python train.py --n_layer=12 --d_model=192 --n_head=3 --n_kv_head=3 --head_dim=64 --d_mlp=512 --vocab_size=13670 --activation="swiglu" --norm="rmsnorm" --norm_place="pre" --norm_eps=1e-05 --positions="rope" --rope_base=10000.0 --rope_fraction=1.0 --qk_norm=false --attn_scale=0.125 --bias="none" --tie_embeddings=false --parallel_block=false --init="uniform" --init_std_qkv=0.0332 --init_std_o=0.0 --init_std_up=0.0332 --init_std_down=0.0 --optimizer="adam_atan2" --lr=0.00191 --beta1=0.95 --beta2=0.95 --weight_decay=0.096 --lr_head=0.00751 --grad_clip=1.0 --warmup_steps=405 --schedule="wsd" --decay_fraction=0.688 --decay_shape="linear" --final_lr_fraction=0.0 --batch_tokens=32768 --seq_len=768 --doc_mask=true --train_tokens=269900000 --steps=8237 --dataset="wikipedia_en"
MLP neurons of a small language model. Each row is named by its layer, matrix (gate and up: input weights; down: output weights) and neuron, and shows model dimensions 16-111. Each number is 128 + 32 x the weight over its row's rms, rounded and kept within 0 to 255. Numbers have three digits each. A neuron's up and down rows have the sign that makes its largest values positive.
A block is one neuron, or neurons of one layer that tend to fire together. After each block is what it responds to, as a language model described it from the Wikipedia text at the highest values.

L9.gate118:144088169117111105137129106092141075188135177140094069154126075097093071111128136110163095120084134159106070099175121123132148126158098157122088112175125122153123158153127136138114141107148199128097104160088157178132171153140155153052124160115132115109123152054147126073172187128141139143
L9.up118:153106173079152131160110103117182077137170166167120125137068096162161105129115172117163122110158118140094036125112092140099142077091169166108112185150138142141116166108138131067135095120122175118168094144130138162136148146049155150115145109098091138117114129077083113113120144074141155141
L9.down118:119133097152068151078122108131101149062097073118142131139094138132129143114146162162116170149145150094152196100085094131079093161105131161136150138100133146133103125181124143143186192138150074165092153153163099108099104123148164174157114156136153154133134140160154110183118091074118121108
Day number after month. Day-of-month numbers right after a month name in dates, as in "October 8", "January 9", "December 13, 2017"; weaker on word fragments inside names and titles.

L2.gate103:122106113100170146108123130154101051207179104155159085093136149142148080111181163132140106094133114115088129132144150125054126081209142140142082166178140115082118106151145126139173103071171145154056147153102131181170087095122057154129116125133148140158173159093186176080120104159178099161
L2.up103:079163166169188149158096072116115146099169154131132135116162091173108114173160168135117170108128105183146146169112141122140172094178143158136066128153166113108078157090126144129153143089105104185117097160167065085123107137164144119135090066186114100119115160078114199178143155136134127114
L2.down103:137127130087146148125142150089130126160147109106126089124135156197138154163151206161171113123126148124080138164172107038098182154105118154054133141137099158136071068214124107060118060103055025159108088165139147159130172146143097140085152112115134111158141113054138143113132127131097076098
L2.gate315:133136108181116119121198139121127123132124108161173154119105129135140157154144160157107112066188075117141094178044121138066087080166133103117129136105147123075122109136118139128188156137132101083146110130093148134117053090142079045142106143125112198161147150172120135135115114121148075153
L2.up315:126163168093125175140115109140132156163120124166092133111141212095084138166139124127121150154112183160094112122147128112088101141127120166133138126180102119099065165122220146184184132093161131109174144106156107107129118099145137138193078113172152114130090066145118121091131196139127172115
L2.down315:166121133136102131080148147093181187096150142093118124124141111119122111211142101077102140115187130157119134169186090130137171139144194116104096108161062103172056150156107105072125107105091136135135073127143118086107087169081134117046166147120098120111142118126153141098101116142095082174
L2.gate491:103159152131127134074131198171092112178123107108116119146149129134065083103141145128018089094145147093150136141125090099157168110146129129149104147129131083125124161099137158147206149092134089142152187176101143169065107095134119158144139086119088176145192168131178072147113103111112096115
L2.up491:104113164136161110145138163115081091183118106132113130077127172141136144137127096059097122056108138125101133173108110120057198110151171136129071110122123153115141143160142141098189152133168140140133138141128135165086168163115148174105155142142179107091205160100221114117148140075139087183
L2.down491:110109111125146142156098118097126140099089157160116137131121157126131166131087095104105167120050107184160121089101067148103099165130157204070103107090111193101115076135107152105171132155116082164087063110171155128116179163088182079103112101145159127160081141085148164101144092119158166176
L2.gate508:044180165202111142183209123162118097147142102177108111108128090152143099103100169126103100057167105143126131192069181122086166157118078131154130166155185140118146167114137112156170119120123105141144202144103166097092108107119131126170139138126165203067155118097144127145163122102119107163
L2.up508:193133151126108134119110055122118151164163126216110123106119131134142147189109117108142112103067166139155123143105176195109112094093141151151125124176159126154066119121181145114174106068158069165158073172118139109146114148111150125076086150051134133134154124097149135129158135156182090126
L2.down508:154107146120090114121169113103109228119125176216151144127092096177084164123172080124092122145097103148095122109135109175097095157164186159104149152157079130065132087062145149123095132102121081143116075092143121148144175141150131125090174114139095080193174158147112197077137103139200103112
Date numbers after months. Day or year numbers right after a month name or sentence-initial "In", often in tables, such as September 5, In 1942, January 2008.

L2.gate107:077182134172109058121184199081157134189135131080119088192124101106117102172133165082159085157112208131167148091135176166125141141146135168116196203135063136043119133133096112117120140129129182117126138142168127116089100165110095113107161145098068145141143167162079106102095156117129137106
L2.up107:165150124162081104135164099089197186142110130106186115143102127095123115194117085154161108149172111127116097168077066112094135157100186178153156085135105094134136094129061104081087143114180150081162108092196193147113060145084149169120178118148144093179145118135108118123165157096118155173
L2.down107:196117189128196134096134096137073139086176161142178180159091072126109138109081055141052132095120146138130138136060138149113102139173115154081118115101190125135088125159099166117155175124121186094133133158099118092132165046093193142127050094177154151151123131172162165140166097124173113145
L2.gate332:209171166135174072138136135112193163141158101098108174139097177123191138113128175127124193094131127131160140130132130169093075089145158160115111121074058125095156194115180091112194114107120114145130147124173124086123113158121136140115151129126030150130124190093163152164151107134107100150
L2.up332:141147123155155127116109078058111134163125153155146076178059093054083121183100120115090159106179159133142131136212162155105134121112121118194096110166167173119140166129157076137093121173104095123121123152166191082180154142128154131140127108140114184076186099173061098143107151167137122135
L2.down332:061097189084175113151091172097162101154180115135140120082058093101079143127111147130171153123108125163127097172116164120080160114183190134074162083145071135113090125092119097104094089131115206121147091109125146110114137124172171124073100111137096105142054074147109143144134131093136111095
L2.gate446:143088157097157176115129165115128084155173118150145128116109150084143083132180117122071145149141116138140133151046128163170171161160144107160152162075133114073130203110151165072114082176105158130072134161120141115125121054137010124110143134136117131163151154173139157086188074088120088067
L2.up446:196084098154082129081165153061150100148137138182170136103073129149119155156131161146123121128125137179073169162123101092078126152154142123105137101087160156156141152126145049161095115109094084154140157096162092047196071174155146148135104130139100074131135145134174156140125128123127057119
L2.down446:119124103124142115130115107168148070129134134105130100148025156164126157194127119153142134129113137156121086148183099162128094100119143000141093124141167143139166100251140108078149149128132155162147143170169185144113175097128169103158107169127157183115185166094148109154104094122086135144
L2.gate481:135084139140168132124142206139196189206127187113165144147094127111098100150093132143138063086197146100164108103118167094115165138148176165141165075130098142174176128131171179111158180155186159126137165074173181146141114163100110183129137144133046168177127120149137165179095143086143117130
L2.up481:143170145160092112098064117097134080168169128175133228146124137105112111188131102135095095093203126132101154109133127117134152112129124174136091125135102110121116106141054148094105123166124153107087066081123143150145168090063131212114139110105135109135140130082140171108205107154131071140
L2.down481:138077154129182143117112124113119096144132110098133108100126153148081078135120145130105120119114085131089126107119134117126119151149064110066180110087097070123180078086147158144116126152177165088141121141099142105054078085156091137079146044106115116116110111130140154100086139114140101109
Paragraph breaks; J-name pieces. Mostly the line break after a sentence-final period ending a paragraph, and also word pieces inside J-names such as Jo·a·quim, Jasper John·s, and John J·.

L3.gate23:047108121131185098128165122111131097165136098140141149095133178183162072142164167148187129078126145061207098126123115129067216104099140085143127133118099151131125093123134080138176098129125139102106128170112100196134073108104127131175096160118134104121134196138096158096150177118091135129
L3.up23:099106186094103153109076096110082128099174035132144132102132121139111070113144083073088085112112145141143110126117149137152100091111172120116069183104114099105118121131122128082125084130093134119122132078095049152086135162136135153140150135136160103200179103110182135082214103102151153121
L3.down23:143104128129142143105082118105090108114166203155143146108166071113163193081097097075093157077115115209091068128116159115128104107128094192079138155110116124133174100050114145127151058150089122119126090141093122031143169107115155086093154091163110190193142101140164114133123100177173150162
L3.gate73:056109176151146113166103149081135118105130047126110141120112115150198091127178128121130116134109097117127119128142175120063134110086108153100190110138080084075143147091153086076128162090214192144144135122207118169119138143133178135110093154157096130124176131170154074097134144086113070146
L3.up73:081111113166105166115160109141182153144147090138195090124067171103116064142152141083108115109131204154136093090130112106089090079102163095125096128101109134161111096142150096145147131119095134118155158160096144165102102170126125171155103133149160093177199101129139031151129202139121169116
L3.down73:088098115072137123074143124127097161106122116142112118161117086149154171092099166081100142091147147142140138091151058129124096131164172134104128169077136111132113087123091076184178104154051110142104145139112137090120170189096118177127141113130103118143127143073089184126188082137140127153
L3.gate166:126138144148101113142132182116138123196168095169116142131111110184121128099158132162092097059105114097113146127086128180121157126112133137102069170154129095174157104121085140162155092099090165161159125132165117138149074116132059075157087119132148132130155106156131174126127104115145108149
L3.up166:077117146158101137115084083122144118130114100123169107126149106108066112111130158110081106116092098161129119124072129102070128071120171163130105092176171159138104032148115105145150148098162108162102149101137097255105178122142158112159130104098128146140167127105090110135126126105131142133
L3.down166:128104151144127142145142110114111138076081088166175173141143138080112079096177097141086107166180152130159180127121128096112133096085092120149101077106126100142125096088155174083135145124067054130091062132144124046165076115111120162076136201132141149139140141144132082120206085168133124137
L3.gate313:089144127175157144151144111117120138173166075104151094123108166117155096072117156118127085119104130202129088074106163134061055092101143149158091121128097057142143161085128144109221128096176148178205092070153127142057084184136104103150083107112107134112108116122143098168155118097133120099
L3.up313:125071046157168119110097141111133094176163121188152097116131139144146055184157175142106118115152186147144137135127134152047086049128162156156139150171077096128121162131072106083158106137167096120157079114148133170092118136131119113140120133081174128129127181143127110157136141109146139178
L3.down313:152169081083109141127125144083143121097107135117094133160146130138181163132114053175148151105085089107057192137130135142141099127147123041077153115083095118155132142147136069143064086178103130107052094187122128105159100107132098112151120108125148090142125161126110213111160129120173154141
Day numbers in dates. Day-of-month numbers in dates, mostly after a month name (November 22, November 3) in tables and prose, sometimes years or table counts.

L3.gate234:122151149150092144180176185109196091158109164084178149117112128084089104132145140080089128143151175091165145142109123127162126156141135158193186166101047103147145117065118122105095109139132168147103153106184103114135106104130158148122120133165069120105145109133116093142152163127093098092
L3.up234:083188132118149149133087147135150117106120130164145085125132122073133123166091100064157139132128167133123174080108159175128110145102095165086166153096083170187112141207156218066112134094203119153083065132182069047134149147099151210136155077109128103145142183131120077113146120147126144161
L3.down234:113133132129145127127089081135074115040162112192092122128091084159156143120059123104169129115081151142117206128119149176112160137078120105063100152065148119021108090124158170085137119120100083139061064142120143122136170179141117113132126062125114081142175175144110157078161101162162117234
L3.gate314:102133148131122125129113123113224150160169147177146150093096169143108136120145134129088151178184107093159178135124092127119072123060154148096100143188104062187134093125096084108163106197108108152127141089116085111142148113096126115087098115123107087143081103151134162118165095171100086087
L3.up314:176098122097053070074140132116186115134100123153140104114145164165130161140194120118135116081182117122128124144111044041111097139205156156179131097110123135108064166140084136107128119104112123150134133153115111097105133139121118186122192145173131145124118153108166072161125156127151136087
L3.down314:112109128148139186068140118129065130105154118092131137167078120185169073080116109124163149087095123123161162113065193167146113128081075083075180133067149047082109118166111076101111163130123151147138078131084134146134145123170141127121095105126142153123192069157116125150107132071154174133
L3.gate355:092129161134121185119127091160202089110127067121204097090147131094128202083155137107144096133131150090205184148095084089137123136108089143140149174091138094130150212119050110137152104141080101066086178109137096137119096144094109150143104115126136125126137136136147147082149150102081085148
L3.up355:108160114111107153146070140135087109112171118153122155138133079094168060022107164128103099155118149097118133068113162119169138155128147120116105169117103161181127087134173142062173157147118095162122121116117088095099085172100121089112145102088100137132103163104116175168156144113149084110
L3.down355:101112128078128156068066181085092102086124099137111167153061084156121139134099108132120137087127164138049099165122140124122098134108190117144154165105110106158141136061147179059189140150098079146127096098129126102142107139119122102142175113101098122086131141134089138141161138118214113142
L3.gate461:112124180143116152194137155137163126179130088124194080101112103097181114144120152138100131176123197141094165125150125134140140133150188150154173143076069089142153121127105101062130120104135062139099147116152035138138110151099119162115169108102083084105189151145185123108101096150120059143
L3.up461:114084159108074097119169130125132087159131130104114106096128081136129161179129097175148151113115095156119182215107111167154124141129167152088117124168181148066155167107168110095144093182176147097119066202169120119171137088112140169161184156060109109120119164121100128126068103049106089123
L3.down461:084031143141144175079132124115142107081184134112157119141107093169170103132113143102148133124087117133145132102113124214111147053127129085108182131095122201112109142154103109057163091135054182132158108101147137129143135091136138178119097115142123127087131127113128154137148196132125161087
Mid-name word pieces. Middle or final subword pieces inside personal names, mostly surnames, in lists, tables and credits, e.g. Sm-art, McG-ow-an, Buck-ley, Hock-ney.

L3.gate146:064183118136169129152109113104168166152146157151170156089135100112141143188116096077142136112137092171103079153083140085102080015114153121151145141063110091099099095142085088109134071125162159074134069087153147136109072157131091119118068148187156167199161197095118112151173175117164098115
L3.up146:149109150171161178136146131076144123149097097087107149192149126101159072154145163147111101156143166110100074116103155194111109162152105100150118162094063121148089184099138121108162122137187165148123096081150140160088146153190149178131110173156116101138109124138118133118115112086129109105
L3.down146:120143113073161145092060157120138126097167162102096160063144163123099168120129083149182112093129074138122134163162090093116157148069156065101132130143109100101158145218119148144140115125114078127085121175088138124133138112142043125116098094055098082156126166135173187055148126173160048152
L3.gate167:156088134142127121080102225125180093179152080112183122059137138135046099163175189112143102087110131119140136100145125114140087004161185140184104100178091101125077089129091173116163062093105158132109114097161160151143136139075161150102127162139108199176140193164154141080114133151076122106
L3.up167:159148112119183201097054194088151109137181119177083107109067115120086195144093120109136087098089095083144131116128118199134101070152127126109084138096128159075105138149082137072154043112159097136146086143132104121084146118084156162089099079140131093161116152124122141147141125118110148154
L3.down167:112147088133206130122104088141099139058110123148057119196138108142190122129107046073136131130098103130079118154093151185124125186107125089123105111124138155138142082117131075105110169149122044132150096162086099111146111165150149165132103097156180092107077092125147133144154137085169187181
L3.gate345:081132130181150182097112111149097133096164147171104127107131169079089114134137174094092088148108165145111130119105103124135109119124106147128175167218120135151162145102037069129154138105164059093138167138125081092076112103129159105147090117104168176145177133193162154178077107127103132094
L3.up345:136197083143135163187132093153136105145210112140137132130088129132133093149137153160120140080182131134124057128121131215100115091130165158160085125166155130115108155176108168074138065147065095145155110190125087087152135151044127089081092148111115095144129142125135183125107145139105155139
L3.down345:151138098081103123131135136109148169074132154103139151128185114124144155093163116120164080151158110113095137107137194093150111161141114151156061165086102125089120091185165141123136129099110134116098097140124205156166159173106089148126175142116109083121137167121109111061204048147111117200
L3.gate349:141142145139146140130127187123157139120150114142184118170113134131072065137144207096169137133138131107157134119170162139130060106159168165141129117194105104093131077121158132096156050131161166107119133132171151126145104201158100110122134098192045178135106161133144149143113103078104128106
L3.up349:172085119150142150166122139110078131132135122160108193080157112129096134134151131127101130194193139153091151082099129138101160182132050145123086168083120098130187106134086119107095149100126084160147132169133156152140133180142139134065148130099114127201134140122164118067143065083150074119
L3.down349:119133134106142124134098152101126125138091190121054188116114154089117109138112096108067108109123149134077079149186103209106172088124085040154136104112055103156136116145073126132126109108104084166157168111159097147149115110170099131114148152086170098198160135087175114139121195153200074122
Word-final suffix pieces. Final word pieces that complete a split word, often plurals or agent nouns (Bul-lets, bomb-ers, quar-ters, sav-ings), plus years after month names.

L9.gate296:121179150163127170095108224174170101194093132179137062192168149123161148128086179153103145145101078114109134148132131101140115137070136148101149147123152122107134116114095145229160125161069156111116181163128148091129126150104114119116131150081061144113143123121119097066195123116116146087
L9.up296:119115109143128141071098137179129107165111114121121127091135150178134097095096191116167170091169149149116140134150139150139123113112141206226138049170079103081118127141148152129142129114138112126122136077097071192157141132099182150099177154121138128193142135098193131109164101122134154147
L9.down296:126138131140138153134086152130146140126100153133135139159101130108143138130121145090086174178171088098141136141135151114102031110107089013055176106171118100138103137064155092168174125166161049165123160136151151081171089131080168130143112111125124106111160145148077075170119119100102166148
Last token of names. Final token of a person's name or referent, often a surname piece, just before a role or predicate, as in cast lists ("Hayes' as"), "described it as", "Ulliott was".

L2.gate132:069125099185141114156101113138093171124104075167153134199111155142154126161106147107151164143129125128154083086110149156118136161105135115142156137115139107172123095125139112130186085154122186191093118103157142122114130140123172134108136150117088137104118155118104161122118105094076143190
L2.up132:119220059127132133143112156160041163139108094148122149154210146117169157125063168108124117111084078117102185155104087128179151163097090151124088112128109126120163124127071103108131113085170121103080150111056137118116129121075080143068189146066104156089173136084106128184101122211162173216
L2.down132:132157105163178126170141076159056142118096097158099133137133080151142156162118135070179089117083095100128195113091143128171160136145111116098111128127160133123175107149131096094113152068159119098134144143104110130097154139058157134066123149121139164070128108131113155174096111184096133188
L2.gate224:092166122153126172130108092198118119050154095142186086140095101088126118129161156116164192120150170149180151125128121104173126143087101091156141136173094108103142101097118127124208069142107166079134180097122037122106124136108138104121126144146157101110119149118097160154121131119115088159
L2.up224:161113091157117121147104135210081121126143132194164149183162129082107143106117140113153094203119068164156101036116126113162146132107143148139145099136124121144126157107113153122123097159085145147100134106114081069138082081154168126120091172127088161184097135106216151118111128142108136173
L2.down224:140111123144147124087129120153082121044156128149097105132132140138107075094089107117158170139096110160181102121092053141122131162094148105058179136153135077131106124137125113067134160070107155142140106142147111062140108087120186098118122138115098140151139137158159193141136050137106135168
L2.gate493:152143188151154175092141142159107152162164055135118160180145144123130148109093153123104101097104146139173145073119103138172171138108128122185092138166105131131122176098142151090198070194098125169112143075154143173106207130106078083157165189089120096096102146147108127105142119126152129126
L2.up493:115150105151111170151148111145163124142163095127114145179076184080136159104110123110087136107089147162126205113084100065153192132152132112123156140120134153109125185138123083075066115104133127130143165163117076166116108143102146143118147231150140116074140112136094110124096152109134103133
L2.down493:128125104136155196127108137101074101166139132112138143104153156085084127098136102090109132135120135087131105158114156119132160143107151195154138132076139165146164167177094107101092110135063153131127146091138050160070206115102131139101132150122190113128144120100162173151078142091157079155
L2.gate511:102135124114130147159148144147139087149173139153204094133113117185114099118107181134093116105183136176119199131140189171066125093181178140105179105165077118122050137092124114161162119076195162119166111118115109181150147104151106120148133137114117128118143133117177124123155135068110073134
L2.up511:066134128100119110096131089123135136107165106172126159191101138184156128090104099163085119117138092120177175136183181106114112139135079136096127110087105153044073183111084079131084127108162127165163170166108132142145173112138089060115150127128173137145103085046130191069130101143127125152
L2.down511:154163057176156140115127117122133118133085069144111159144126138080105126139150169168158094104130127098128150177127173117139154135092118183143103094111110202101149067255145139192110133171158153137152091150124096103193137124111138161114140105101155137092156180146153100106118166100131115108
Table cell separators. Pipe separators between numeric cells late in rows of sports and chart stats tables, as in "| 2 | 0 |"; also weakly nationality adjectives like British, Canadian.

L2.gate239:115171099186125127152127138101127087136144050120149139076127157114175076191180123122146155130187159133095131127119169073092105075158127121112144114151108115108148110084177135127193107078160125060095134124119114110147110104142084087160136102137164151142140153166118150137071103144143088131
L2.up239:121124136144150166131093086108112133095186086166111087091139103095191107143160125101170107101103117135077140134134190112074085097115110128098085135075107088128183062140144142070133060104127093100104093116167127114159164106165086058084146095142147116195157132127095167111117144154193090123
L2.down239:130150131086132159085090121152118114063171133128097125118210118068128147137161123133160127125136145125100151112146103151108085125109141097110080153141107133157103089215187140072142079139125108123134050173084149115147191114180128149089101112114116099131155137020172202147127196089146097111
L2.gate273:130130151163133129175175100110146093179119110136191082093068102123123120145165162098149096091103138114138074084127191139135082058125151144127102142186105061043137127096166100131189107105162152090114134149167228117118119114138107112142116143121141118141095136149109132137116119166140116143
L2.up273:082181140093147158092084147098085086143144135138139062117147051096162111152063117124113095113168126145121144151172068117139106086113092147123113157089119120162122122100128134092128116155153097105127115121190116086124186078141126191064106151109151142172091173144099188104077140102179136091
L2.down273:084194134137123155125094139173084143141119132151114097151099165145171114143126181134091075126100116054141086102133098106098134090071124087130158135092090166187074160220147150140037121105109092139146126116088175133138144154182100112076131162079082106162155179082142160116058157104114097088
L2.gate357:166108129115160150179130178165117089142138119147143131124142108086110106110151125140061133127114102172166131150087095107069137091142143129101065133144133121136170150111144128145193165145101133104083171118149120222052099134150116101138107179106118094111127140161101113162149119128096155141
L2.up357:093061141161095103144138125140104109092122048142156102115114137190133102185168143126172160114085157101136078064126104169107125089122057098169144129118092134071112157152152190135173114108100155111148099087189113159111137109148117081119054168083173133145116122138075094102191098177069144127
L2.down357:089081101162118103101066128058129134143089143123114095120164132104134135130180063129124136162141105106143182084198132100105127144144145111178118124112144156114172102125089131124126102135148091155125137137157082161092097092119114118118134173115131114163153177104136136063149171116026099121
L2.gate413:140132103176133130149106143070162140145161061130090115146127090202121074134168117156110101086171149170170089182129165097108110096143155116098130101168172132133146109133083138146184153140110174112123147134120153108135104078142105084121132129162133175145076148121202127083099156096128066088
L2.up413:159106155108109164181136140113124174096108111110138172165092100134127139210150075133158099104106124150137110189075197112106107116104133082120164116198150118115134103139125156087147081082103147108100134148126118116090118095125117120035078153138125151158082085135216096117159145100114149082
L2.down413:129166170106129121086145127123115128138071126138151118111138178121097146170142113089137094106146121106173167094119103150171145137156125153182125138082099161153027099243160106152096150109095033146126165120079087116129168189113126107084097171103142109081195135119143161144091129136171172097
Year after "In". Four-digit years in running prose, strongest right after a sentence-opening "In" or "in" (In 1931, debut in 1991), also after month names.

L9.gate492:068107118063069076144140078126102096104138105107109110068114081196092115123168127096115129130189155126203131135095204153082151133124121103104105160113067152141110134124095139096145094124080126150139125181136097123220109156193154120168133147132125163111091117148210109133102122209074167127
L9.up492:140092098133117158139120179187171131149207183083176166113102126130077094121131123130167078105112107167142166097104131126131112151143114098105130151066129092156132131101151080102111129114142130114111146079154161092116142170092149106120086071149110133126082114083194141145113160112167119129
L9.down492:090115055113155153120088115119129131118146116128158082112139150181156186141093123132128137111146167150148132105105174144119093110142166119107138204094122150061133195110107137109122092148187254097160145107153126122151142114122091113127040122131126121093119149138116193113113114099163140143
Table row ends. Line breaks and closing pipes that end a row in Wikipedia-style pipe tables of sports stats, election results or rosters, plus list-ending semicolons.

L3.gate204:111107104137104119104120140120198139096125055117169154169091146129123113089112114150093147136136155145111112134177127116123134110123095111151142030134090100134106125110110115136151169111163155087131137076133179181138088130134139196098197152130169107116103124143120141154130188091154146143
L3.up204:096175122106099117197100089179144139156112121142088166154083181204131136156132144131117151112092117170156122172163121131154147143155117113129122116081136086111135115153123186118180113149088139093144147154131180121133129089096110194065185115132127196127100139111147165148136141111155164136
L3.down204:079115067126159113131121077102147130187087103180144137141129105137127117156164161181074146072129103160148172136135150146103129148157132078122101136134149136083149168218119073126079126132182117095171152132182166119077127092098091084077153119125104103109151093110130117164112167129160126070
L3.gate208:129157121206090079145175146177122101132104118098140165181108117124101116135148155127076193196129145142188137119158143137142177123149093146155169104128052115142131061058125126121137114135073194105127146090145128148136138122162104166136217180143132143061129169165097105093118096104106129120
L3.up208:129137088128127124140113088157117129097094114128128165130097134083134129113091096085094146156103109149181137108182136122092157160125076112118098119047102183099130092148131165134090114112085162093091100092183127164106192135113124204188170122104175134094104134054099131104119112119166194205
L3.down208:133100136093153207145115087119130110067118092147127075104140116102134128120119079094153125133108099122115148103138167142097085165102177119128098149099174125101145107170145147149084131096172107058094085168097164041080205095109123099111141080160158123151150123091098158118083125061158164174
L3.gate294:162110127129126106118139086185136129137111136095081186158125072098122102124096125158114107062109161182139132144162148131140171180136088110129155123180106094202116108112173138107117164144129144118090112140144119169110109110080137158082198145203126112116106123106173124095133160117107149099
L3.up294:129177061201144126146191123138201163146135118117110211167139062122140100166130153117162162103147147120148148122146153097145150158151110118172136114234023150212139159102087157139169151120148174130125135107136145146099082140164105148116163148164133139099070126134118152132142191156100168106
L3.down294:101147127124116141176128089106160088162198072139137167127080148133166116128141069131121145120129154101138137148140134076137170175150085021146097167068153124110090195156133100103139079138167109117097055127138092138110106121116110086157201133171125111150118156096115161109104137096131106143
L3.gate509:083151085139115071147171140138151089140139070055142153155108130152104112058106127119119082126130119149153125134139152096103191131109156128141143128167074123161130157128153116111108110110104121136109121069127111221072095174106100143146172148194117163111097157123134102112091133155122144132
L3.up509:103155100129152120155147106177152123171136119131152220106102079122080121098127087117072166128157134109166131109154116098127161186143047120096105179095163139179141086088122212139124131140164166101122134137134164123137125095129137187186207072160136148128094144104136153132175119124121134130
L3.down509:139123107108121141104142113108131117200147101161188123091146121087138127130116079117051055078120141123150146158118123144125150118177151117129120170063194083073114158084145101148118100116213089103117120165147148119117151094071109131205171113176161131153105128103129150129092144062142159190
Table row endings. Line breaks and final pipe separators closing rows of pipe-delimited wiki tables of statistics, e.g. squad stats, election results, chart positions.